Part of a small language model's weights: 13 layers, 7 heads of 64.
MLP neurons of a small language model. Each row is named by its layer, matrix (down: output weights) and neuron, and shows model dimensions 149-297. Each number is 128 + 24 x the weight over its row's rms, rounded and kept within 0 to 255. Numbers have three digits each.
After each neuron's rows is what it responds to, as a language model described it from the Wikipedia text at the highest values.

L10.down1487:139086142132165166102145143132131122095111134159107129118145138143130100129122114125160090119148108125141128142139098093140138135182139108095090110140141121139142101163110135130155107132161102129145106127104126152160159138116151137090104111127102106147132075151135101122139068094168161103167160074124159052175117183125129143108147136141152128105134123120111143110114139147128131162090113119119075148096121123126145106134129125164092145105122165137
Responds to: Sports results table cells

L9.down159:096114092111115134120110108151097124106184138138156114134122141142077111149148130168137121105135106146155145141111163139112149126165134104100156105126146126129141145161149153089132122120116113122144123078100146092124146116133108160168125144146100146144157131113146080142149098139154163082113122130169115142107109148132153152137160142154135110097151111097126122124079103175108140136137081132139134111114108099141098130118135118117119130149098159106
Responds to: Numeric compounds and table cells

L10.down18:095153135129133115075144146122116130134129101148103148090096092094132098153111155133151140161114097112147122158092149133088121127159132155119145161129143157124157146094133138145132129093131163144124172134134113176156168163121072146137133088134118120155139112104122160101153147137135122128130143099110162092150094097130146123129121146112098113120123129166093147154146154090194122143153112120162102113107159115127130137126082123136163090098116101135
Responds to: Inside title-case names

L3.down1290:072144114202148103120127142130138162142077127137134120165141129137110102138140107138151138176124150116120113133124168155074119133096110157136134088121125103056124155075163199113143126112159099120102138107126139205133145143124134131117093102145104152149091134115106102171136118149095145111128124137118166086096152137128177149093128087116096115158143119100153089108130146161149135132112100145118195124115156148129134176081129161175123091117108154148
Responds to: Mid-word pieces, number separators

L10.down461:142132093136139140145156156143113074096141134115133115137104137153100122131110123172143121147152149122124150137162088091224140163128154146140106112134088145115130127129169083157094122135129115099139177125138131104099120105128112108135146146113148117190109108153129138136144138156147147113148124147168119089118119048114120162149106133127151099161168104147185145171094092120164114146129130125117132137146147139134131112164130145078152108133105137133
Responds to: Mid-name word pieces

L3.down931:092117091092122136092098121152135089137129138142150084129117117095154097162118149097140155110145138160127107129140121139112177141142135115131136154114097161125105122111097128109128087133143120181138104159131151109139101125104133111137109134127130153152103187121129158094131116128115144094165062181148109151118106131127177118109158161194140156084099151127123201138120098128146142117139125110158104153137097113157128141126100130120107080157134097122
Responds to: Title and name fragments

L3.down1322:154133138132122124177146114148101106117187088106109116128102125140108109138078125125172078135170135154123115163120152116185110144135125105134141133121125152143112130123133125185112095100101141099103136176120117118141094155135141074139156118122118133163140142124102104104137134105129050137144112161111128135142106172129133132100119167135116058124158141174130119157099122146204131129117142085126095103147102127134119082198174120085123127101118114106
Responds to: Foreign-name word pieces

L3.down186:129130122128163131111109145118112079102114112142106117115114116115111106140132170150149161145152107145164149099134136124093144141130158102111123162168097096167128127124122145126133132117145143144122115132145114156100126148115107115132089085113161119156086142120121135169202101126082117128167113081123138143122107141143160139126106140126143132143101109104115110111143105128123122112071135140109156114145144159132126115115114136135145127119113107146
Responds to: Mid-word subword fragments

L9.down746:074131202102112140126147091109135112146113137166120136121104104120157131104116182153138144145113115136142126127130169115124131153111150137118107130126106099139116130051150154114127102153158182165156139154064176179130091174127071170125166131108107104157135129082178115139132134137079151115135109095151141125170129092110130148160104147102087140103130088121115135111149147076149097140129120101150120141096171156142129127128065130112150149108175138159
Responds to: Inside creative work titles

L10.down452:105139162128108112125092121124109130117109106157168106148102132107096143142125153151135155142118136117144100107132162123122122140119134139126081176142122142128145143140126126142181143174119120116153153060101128057104140142138125147132163143149173105078097183162121099121136151126162129108098116143105117105143135121096127136148157106127121149137157097119105129142091099130124142170137129129100116099091129174108062146114140081122143126132129134132
Responds to: Table row-start cells

L9.down1046:118141159156090129118105111127155109099222142095131120119112135141128087152091137130153115158125125142114121101131103068187170110162118127151126121114120162134162101149136093130136110159120111153096124118151112120147105082133115088154150098119103092099102120145082149088128159134125116104171129096105143126094096139164151136124099162144122130130115100124113136178166111165127153131144137118122100129153129125133184147150113112132146138150144174144
Responds to: Proper-name word pieces

L9.down390:083118119171076127138182149105114120094187146087199129136145146136100079107183096164124176099121169166117141100116112159155168131190131143150139171121120111122134109131140119134135157098121110110097103122126151166147155151119147122153114136133144144159115110119129135094085145107136146144114119128071131153095085165103101183087099117166148117149090088123122160096119145138135131130118118147136124100080104109135098134132100101074157135129147157128
Responds to: Mid-word fragments; area units

L10.down1190:121103150076132172130146178125141089161110142149111149109074146135134157081096116145110087163103119148079156136125141157081129125135121130148148106144166100141099123103119122167167105123149164132131138106103117119101120111137118120134151117127109159093105149131144107132103142134141139098098154148151121155141162116108118142081121105142134142115172110110118118144110192154152153118150145109088123130124128098107123131150109116151096122126132132132
Responds to: Mid-word subword fragments

L9.down1136:124147157142157106143127094174144135150141100137118118116140175128126107148136142111146164155137111139153160126176153125159075115137104141080111113113146127118139075105140140117164138169120161130082097126105182144104135090122096143149121112139126127150173190145193104125139107128135119137130089104170144162125109089108152160117132164131115142120109142133085114109100101125169134094150147103147118135118124139120116118147164122128102142104130135120
Responds to: List continuation points